MLP neurons of a small language model. Each row is named by its layer, matrix (up: input weights; down: output weights) and neuron, and shows model dimensions 64-191. Each number is 128 + 32 x the weight over its row's rms, rounded and kept within 0 to 255.
After each neuron's rows, "fires after" lists the tokens most often just before its 100 highest values on Wikipedia text that the model never trained on.

L6.up430 [140 110 150 116 123 157 113 132  81 127  69 186 113 161 158  93 112 124 136 115  76 124 211  31 121  45 118 135 174 111 132 191 172  95 129 107 163 126 161  94 181 118 177 106 174 153  66 130 130 145 161 114 133 114 136 165 210 136 120 115 164 113 122 111  88 120 104 103 107 105 152 116  82 128 151 176 129  77 184 132 122  62 149 117  91  69 111 186 132 161 116 182  98 160 136 140 120 155  70  70 147 151 128 160 120 157 154 133 100 164  90 106 108  80 185 123 149  69 125 150 146 128 150 126 108 209 159  99]
L6.down430 [169 111 157 122 122 135 110 189 145 106  86 130 132 104 113  35 130 216 121  85 142 143  92  74 124 120  66  88 112 187 130 123 143 133 140 139 110 130 137 183 153 109  58  86 127 125  93 171 102 138 119 126  92 143  95 115 101 126 150 127  89 112 149 147 108 142 116 127 185 131 133 114  52 167 156 160 101 143 149 154 130 114 139 159 151 155  21 144 142 107 147 117 120 105 161 100 136  87 118 135 145 114 123 166 145 128 162 108 147 125 149 105 130 118 158 169 150 126 118 192 181 122 124 156  99 133 153 104]
fires after: " |", " is", " /", "ing", "ig"

L4.up36 [117  69 126  70 102 148 101 184 151 141 112 162 140  85  67 102 109  92 127 181 124 117 145 186 190  90 134 136 124 124 141 123 136  97  96  95 160 111 165  85  91 117  91 175  96 161 179 110 103 141 144 120 112  91  82  82 144 170 136 168 177 102 100 102 172 129 104 114 126  74 115 129 150 144 152 150 155 120 133 198 140  75 201 171 194  75 130 135 140 158  72 118 145 127 152 154 142 135 135 105 155  90 107 136 148 173 104  79 139 158 158 119 136 172 146  59 140 129  99 102 118 165  91 127 118  87 163 140]
L4.down36 [ 73 188 114  81 119 103 125  80 129 165 120  97 211 129 128 124  69 150  92 183 111  89 103 125 132  62 160 111 169 141 110 133 166  62 119 110 154 163  98  75 148  86 109 137 143 178 111 105 133 130 133  91 127 135 105 168 109  52  90  88 114 172 136  93 168 146 122 150  55 132 151 140  90 111 111 124 140 134 101 165 113 123 142 116 104 141 108 114 161  98 153  97 120 161  85 106 135 142 114 191  77  97 145 125 132 101 165  79 115 151 111 160 133 105 143 100 148 131 108 109 189 112  65 152 155 136 110 108]
fires after: " ", "or", "3", "C", "c", "-"

L4.up838 [186  66 126 134 141 157  84 176 102 137 114 136 115 107  95 106 135  75 109 108 162 191 127 173  97 123 130  94 212 139  61 159 160 211 144 100  82 169 119 125  86 150 144 104  66 163 107 138 167 104 103 125 163  79 111  99 161  97 133 123  83 122 142 111 171 158 124 177 123 128 178 114 179 165 121 119 128 150 122 139 106  98 109 177 174 145  98 133 107 119 156 131  71 122 142  63 107  98 150 106  81  97 137  97 118 103 125 158 147 151 168 122 122 108 102 116 111 181 122 107 175 160 140 118 196 128 131 105]
L4.down838 [ 93 180 121  80 127 149  56 138 102 161 160 127 141  86  60 165  97 176 109  98 137 135 104 200 109 148 119  82 131  28 122 115  72  78 161 126 164 116 126 145 131 116 104 101  91 117 159 186 140 131 153 123 149 161 138  65 155 131 129 180 114 136 149 129 142 141  98 124 146 177 139  94 177  95 116 161 122 135 139 181 141 130 140 156 108 208 152 135 122 126 161 128 134  99  85 188  94  72 118 132 140  98 198  93 146 107 134 153 175 178 194 104 156  98 114 138 125 139 118  87 121 128 135  93 190 124 132 140]
fires after: " f", " m", " e", " w", " c"

L6.up41 [151 111  70 125 149 159 119 167 145 141 131 152 104  99 127 143  97 120 125 125 137  82 116  99 116  99 118 162 142 136 100  89 149 122 156  94 147 138 156 146 120 133  96 116 182 140 125 117  79 173 103 105 113  72 166 138 179 154 169 155 144 111 130  94  93 132  94  75 162 108 119  78 117 140 117 136 192 156 131 140 183 140  91 107 142 133 154 123 192 129 124 108 110  69 114  88  97 137 196 167 165 118 156 136  66 109 107 113 142 135 133  59  75 153 147 145 154 158 200 157 107 155 158 123  79 171 137 109]
L6.down41 [152 126 186 102 110 229 151 123 197 129 112  98 153 156 101  89 100 113 123 136 105 126 168  96 112 154 137 127  89 179 177 183 134 132  82 133 122 125 145 121 185  78  97 134 157 117 171  96  89 120  86 149 133 101 106 167 133 146 124 129 111  64 105 142 148 114 164 113 150 170 195 136  68 141  95  97 138  65 155  78 112 157 133  99 129 164 102  78  87 107 139 134 122 156 139 168  69 111  90 179  89 112 117 147  88 185 111 124 175 133 137 118 119 148  58 130 182 170 141 118 153 175 116 191 197  84 136 145]
fires after: ".", " f", "ver", " en", " ", " ex"

L4.up967 [ 71  89 183  97 131 139 141  81 133 105 172 112 156 133  78 171 151 128 124 122 163 119 158 130 121 131 107 151 174 131 125 109 165 174  80 138 153  64  74 109 109 255 150 103  93 102 131  68 152 153 107  88  79 101 127 176 182 126 143 141 147 136 121 124 147 158 103  80 128  89 149 143 196 131 111 102 179  85 135 119 122 167 127 100 168 153 109 128 129 115 130  95 156  83 156 202 140 103 106 148  55 152 128 141 143 221 115 101 120 167 138 160 138 151 132 142 109 156 121 117 110 135 106 122 142 198 120 152]
L4.down967 [121 124 153  59  71  99 109 207 102  93 150 112 174 101 138 191 139 167  81 101 145 121 157 104 110 160 101 137 108 110  90 169 112 128 117 148 149 145 135 149 215  40 177 110 135 144 147 170 125 103 129 128 140 161 102  78 104 117 144 103 121 144  97  89 120 120 205 167 107 154  95 125 128 155 126 171 114 106 139 138  91  92 103 151  94 129 145 111 167 227 145  95  88  95 148 150 112 141  94 162 172 101 110 100  59 127  90 124  76 134 132 160 153 100  98 109 138 120 105 111 141 126 180 122  75 115 129   9]
fires after: ".", ",", " dis", "c", "ig", " des"

L4.up15 [135 134  94  85 127 174 147 156 136 136 172 195 112 100 102 112 186 117 169 165 130 110 122 155 107 147 131 106 172 123 181 143 129 115 117  92 115 146 140 155 106  78 139 152 128  88  80 150 146 117  55 155 129  80 162 117 218  84 130 151 129 144 148 159 105 110 120 118 111 135  94  71 118  83 146 114 148  85 167 125 138 116 129 121 134 126 131 137 100 127 106 182 147 174 140 100 117 191 153 141 137 110  86  95 133 139 112 153  57 127 176 158 167 205 167 101 138 163  87  99  65  96 117 145 108 111 159 176]
L4.down15 [137 149 128 128 222 147 138 126 136 147  75 122 114 142 147 111 119 105 109 118  46 157  75 157 161 147 100 139 110 149 118 116 142  86  98 138  56  79 174 143 156 158 161  80 141 138 151 131 106 147 160 125 146 170 131 177 104 149  53 124  62 119 151  98 112 132 120 104  72 125 187 130 144 144 142 155 132  97  73 149 141 117 138  63  94 121 124 164 122  86 137 104  81 110 115 140 108 149  94 134 125 191 140 178 109  61 149 147 128 101 180  76 117 135 171 203  98 115 115 152 132 164 151 122 114  71  92  70]
fires after: " d", " R", " ", " D", "R", "c"

L6.up312 [187 164  96 156 112 158 131 120  94 137  97 142 175 103 127 136 117 156 115 149  97 124 182  76 151 127 156 153 125  80 149  94 160 134 153 149 131 151 131 108 108 142 148 129 169 140  84 151 143 121 143 124 119  60 135 138 106  99 191 136 149 206 135 105  80 101 101 134 131 124  98 127 170 183  85 129  92 117  91 138  91 109 129 117  98 135  94 117 127 103 142 160  77  94 123 130 147  69 108  75  80 114 138 127 100 119  92 146 130  66  83 138  84 158 162 137 158 134 113 151 139 133  92 121 163 124  94 160]
L6.down312 [160 144 124 120 108 121 149 154 147 135  68 106 143 130 140 150 116 111 166  91 123 121  45 131 102 107 189 153 144 191 179 176 162 145  97 107 120  83 177 150 110 149 128 101  87 104 128 124 145 127  96 122 198 110 133 168  36  86 148 137 117 163 139 144 139 142 111 173 135 112  98 130 128 100  52 186  86  80 118  91 190 129 147 146 138 161  91 140  95  89 127 121 169 144 120 135  79 119 136 103 139 139 111 105 124 135  96  70 129 192 109  98 160 160 113 117 175 102 124 139 180 154 112 133 181 176 155 117]
fires after: " a", "ch", " ch", "N", "n", " Ch"

L4.up197 [159 144 126 106 111  79  97 107 119 135 105 139 100 112 172 148 114 124 118 146 184 153 127 195 161  90 112 131 163 188 188 157 118  84 151 129 112 114 118 144 130 122 147 111  80 134 108 199 120 161 130 182 206 148 121 117 157 105 159  85 114 136  86 131 102  93 121 132 102 157 145 136 163 196 157 130 158 119 134 135 122 113 129 106 129 182 188 158  97 167 152 119 169 112 101 133 191  88 134 110 130 116 113  75 152 136 110  85 135 144 107 125 122 123 120 145  74 135 163 143 205 126 128 127 135 121 124  65]
L4.down197 [ 83 119 141 125 118 167 137 111 143 107 107 107  64 147 130 148 130 128 126 135  99 185 125 111 131 116 120 105 112 121 154 116 157 108 186 106 169 128 154  89  70  73 160 132  84 145 132 128  65 126  85 114 105  53 183 137 160 137 176 109  56 188 114 187 112 136 126 161 142 120 117 109 130 163 143 147 204 255 151 115 152 136 157 134 160 150 134 180 126  71 122 156  74 162 147 142  91 136 120 103  96  83 105 148 158 108 120  76 126 130 160  69  97 129 154  78  86 161 145  90 110 131 139 101 175 119 140 103]
fires after: " re", "em", " n", " comm", " Comm"

L6.up301 [149 105 132 138 146 142 151  88  96 159 152 147 170 125 138 151 100 144 159 127 160 127 152 155 108 141 148 104  95  99 141 106  80 114 106  76 129 210 157  97  98  71 135 143 131  78 113 153 178  81 127  67  67 136 119 129 154 133 111 139 118 127  70 136 123  92 121 122 103 141 103  97 112 121 175 118 137 183 130  67  62 155 165  54 130 114  91 161  62  90 186 152 185 141 146 136  98 115 155 163 160 136 190 144  67 187 127 164 122 107 120 160 130 141 154 136 102 117 129  59 134 185 109 197 107 115 133 129]
L6.down301 [158 162 146 124  84 201 155 139 171 123 156  77  52 151 125 147 126 130 177 103 170 126 122 144 108 106 108 133 146 149 135  84  87 152 134 133 137 138 138 107  99 141  51  82 166 139 128 102 183 145 177 149 135 144 108  87 167 140 181 160 142 142 157 146 176 131 130  88  64  90 146 132 160 101  86 138 124  69 140 161 115 132 100 170  81 112 121 101 191 145 148 137 121 182 170  63 125  96 111 100 109 157 108 138  95  97  67 105 106 151 106 122 161 124 130 124 122 156  84 102  83 101 109 128 105  94  97 151]
fires after: " de", "ar", "au", " De"

L4.up808 [142 116 124 141 178  88 126 136 141 111 140  84 164 129 150 117 135 164  87 145 142 174 144 128 130 117 155 189 143  92 115 122 165 120 135  79 131 114 109  84  74 152  98  97 175 158  93 161  87 228 145 119  96  87 112 120 205 106  94 100 124 125 122 110 120 174 146  92 163  90 139  97 136 106 140 148  72 124 150 158 116  82 116 135 243 119 144  88 185 132 115 149 194  78 154 120 124 115 121  81 122 109  74 151 111 154 154 139 146 120 140 167  79  97 172  87 152 147 126  82 137 120 159 140 147 210 125 134]
L4.down808 [ 93 107 125 116  92  92 168 150 158 116 113 169 132  98 113 136 152  82 109 167 185  67 185 109 168 131  91 131 185 122 139 165 146 182 138 174 178 101 117 115 151  55 114 113  99 140 127  97 120 134  77 179 136 129 124 106  78 139 130  93  74 168 116 185 127  76  96 167 158 144 125 156  95 170 132 137 105  87 152 163 119 137 167 113  80 173  95  96 108 169 171 140  73 154  79 134 163 156 118 182  91 132  86  64 202  85 188 132  97 118 138 157 140 149  87 125  94 132 110 136 127 161 162  92 152 148 175 162]
fires after: "-", "/", " (", "ver", " Count", " ="

L4.up384 [112 132  75  90 127 147 140 129 152 108 110  88 187 157 184  89 115  34 107 148 133 132 106 163 139  45 166 129 126  97 183 127 103 112  73 172 102 140 152  80 114 150  57 134 123 133  78  81 114 131 122 125 170 108 144 107 103 134 158 148 113 113 151 144 163 151 161 111 146  89 193 158 204  81 149 145 111 156 168 126 139  61 156  85  74 119 110  95 153 119 152 155 147  98 148 125  98 120 130 142 154 138  80 110 130 137 102 176 117 186 123 137 129 100 126 170 129 166 126 169 153 166 132 114 102 126 163 132]
L4.down384 [101  86 137 121 125  79 154 138  95 199 109 178  86 154 150 111 120 136  64 123  91 122 104 125  92 151 124 112 107 130 166 164 107 125 176 148 158 167 107  85 154 104  97 146  82 102 123 192 133 109 141 113 155 151 191  84 112 111 124 163 102 117 128 121 110 116 104 138 147 116 126  87 165 122 174 148 143 146 136 182 169  90 143 117 164 145 101 169 123 154 112 186  32 106 129 130 160 156 122  55 119 140 149 109 113 117  92 146 103 107 130 171 103 185 146  78  84 122  84 150  83 136 145  58 177  98 114 131]
fires after: " (", "-", " Al", "in", " m"

L6.up508 [106 185 104  88 126 110 137  91 103 139 120 152 139 108 156 101 167 173  93 138 132 171 101 137 158  91  99 107 156 153 161 146 154 107 155 133 120 134  94 169 106 137 162 115 187 115 165  92 141 132 132 123 139 144  93 146 171 205 124 125 113 172  71 126 159 159  99 177 157 157 169 115  66 133  63  72 167 151 122 123 169 107 111 155 121 124 141 177 196 185 102 136 122 126 196 162 155 120  64 153  85 144 122 136 103 150 170 132 146 114 105  80 151 150 121 161 146 140 107  76 125 146 123 151  83  93 121 165]
L6.down508 [131 193 115 137 144 184  85 104 124 144 175  94 161 161 103 101 130 122 118 122 200 115 137 110 166 130 127 146  95 130 113 113 119 107 147 105 147  76 138 144 140 133 124  82  95 151 130 127 120 171  56 169 108 165 149 110 128 113 185 157  99  92 138 144 116 135 156 161 125 181 158  87 195 129 125 158 124 103 110 136 101 111 148 174 122 115 108 104 118  44  98 113 140  81 110 144 166  57 141 163 159 131 166 141 121 151 186 126 177 156 153  48 145 130 137  85 139 124 224 193 155 111 100  93 100 118 180  99]
fires after: "ch", ")", "A", "200", "ure", "ion"

L4.up174 [103 126  87 165 150 177 156 169 184 121  60 122 139  84 199  88 160 143  89 108 204 133 146 142 133 119 151 149 121 190 124 144 108 156 145 115  86 117 157 174 106 105 158 110 122 117 101 119 152 127 137 177  81 149 101  56 105 109 155 154  96 140  89 151 138 148 121 154 112 121 140 114 148 159 200 154  77 128 162 122 142  95  93 140 112 144 168 102 157 108 116 104 102 170  97  73 134 120 134 122 101 221 111 127 199 118 116 168 137 137 158 169 161  82 105  71  82 120 140  96 130 121 130 127 141  63 142 171]
L4.down174 [ 98 116  82 100  84 104 145 117  89  71 165  87 108  87 128 134 121  70 161 154  71 117  85  95 151 164 111 135 121  90 100 135 115 111 192 133 158 143 118 137 122 149 201 150   0 138 107 154 119 175 124 110 156  86 173 177 177 155 159 181 146 177 162 124 151 167 117 112 135 113 114 104 111 175 164  90 140 111 148 167 156 126 139 159  76 134 119 144 143 119 106 103 148 153 150 142  91  98 162 106 118  77 125 136 115 129 129 106  74 101 133 141 116 138 141  88 145 140  59 102 129 178 137  82 123 113 179 137]
fires after: " H", "av", " h", "resent", "ver"

L6.up814 [135 161 141 100  49 155 155 125 162 113 103 124  43 108  88  99 149  93 127 105 117 120 195 126 118 116 132 152 130 106 160 128 111  97 131 131  72  96  70 129 155 146 112 111 156  39 170 138  80  97 130 115  86 107 130  82 119 131 121 139 127  98  75 115 162 164 120 128 149 115 154 183 128 112  57  98  89 129 160 114 159 132 123 124 171 137 144  84 119  98 137 147 130 106 156 119 104 202 157 121 113 116 187 179  97 143 126 149  81 109 132 156 115  98 123 127 142 147 104  95 168 195 202  90  66 118 101 138]
L6.down814 [172 109  25 121 159  98  70 136  86 127  94 132 199 118 134 168 125 159 115 158  77 103  72 153 140 139 157 138 137  97 164 127  97 133 128 117 163 173 117  76 120 182  93 159  68 141  78 133 116 170 112 108 181 199 142 108 154  94 161  95 100 135 129  71  80 151 130 133 103 106 115 102 118 112  95 121 162 112 123  77 140 118 106 154  82 135 109 140 181 134 100 164 153  97 143 121 149  58 140 117 172 104 102  79 140  65  91 141 140 141 123 117 171 155 163  78 137 132 133 173 141 122  72  96 119 137 112 138]
fires after: " J", " al", " l", "rist", " th", ":"

L4.up38 [116  55  92 155 118 179 130  63 127 130 137 120 115 125 118  99 144 112 124 109 160 158 109 110 137 118 180 128 129 106 108 137  67 113 120 141  84  80 139 131 100  94 124 120  34 110 114 114  85 184 154 167  22 194  65 109 102 127  70 146 115 115 138  68  87 188 179 104 121 119 120 109 135 138 129  38 185 134 138 104 109  86 115 128 154 141  95  99 110 159 144 151  83 130 157 136 104 123 132 160 140 174 116 145 111 173  95 153 162 116 125 171 170  90 115 112  88 139 138  83  79 123 146 135  97 101 101 141]
L4.down38 [150 136 135 113 139 142 141 161 120 205 113 176 110 159 102 114 116 112 143 148  85 158 110  93  58 154 126 154 105 126 119 138 107 186 135  65 156 150 106 115 117 181 118 140 131 156 105  87 128 126 127 147 106  94 141 151 117  74 138  74 109 150 150   0 110 158 154 122 124 117 115  89 114 135  99 115 109 130 110  68 147 124 120 137 125 123 140 161 212 108 159  92 185 121 145 108  98 126  92 135 142 138 139 119 168 103  61 122 159 133 105 134  90 130 170 122 150 104 101 114 125 197 145  94 136 168 119 122]
fires after: " R", "R", " ", " Ar"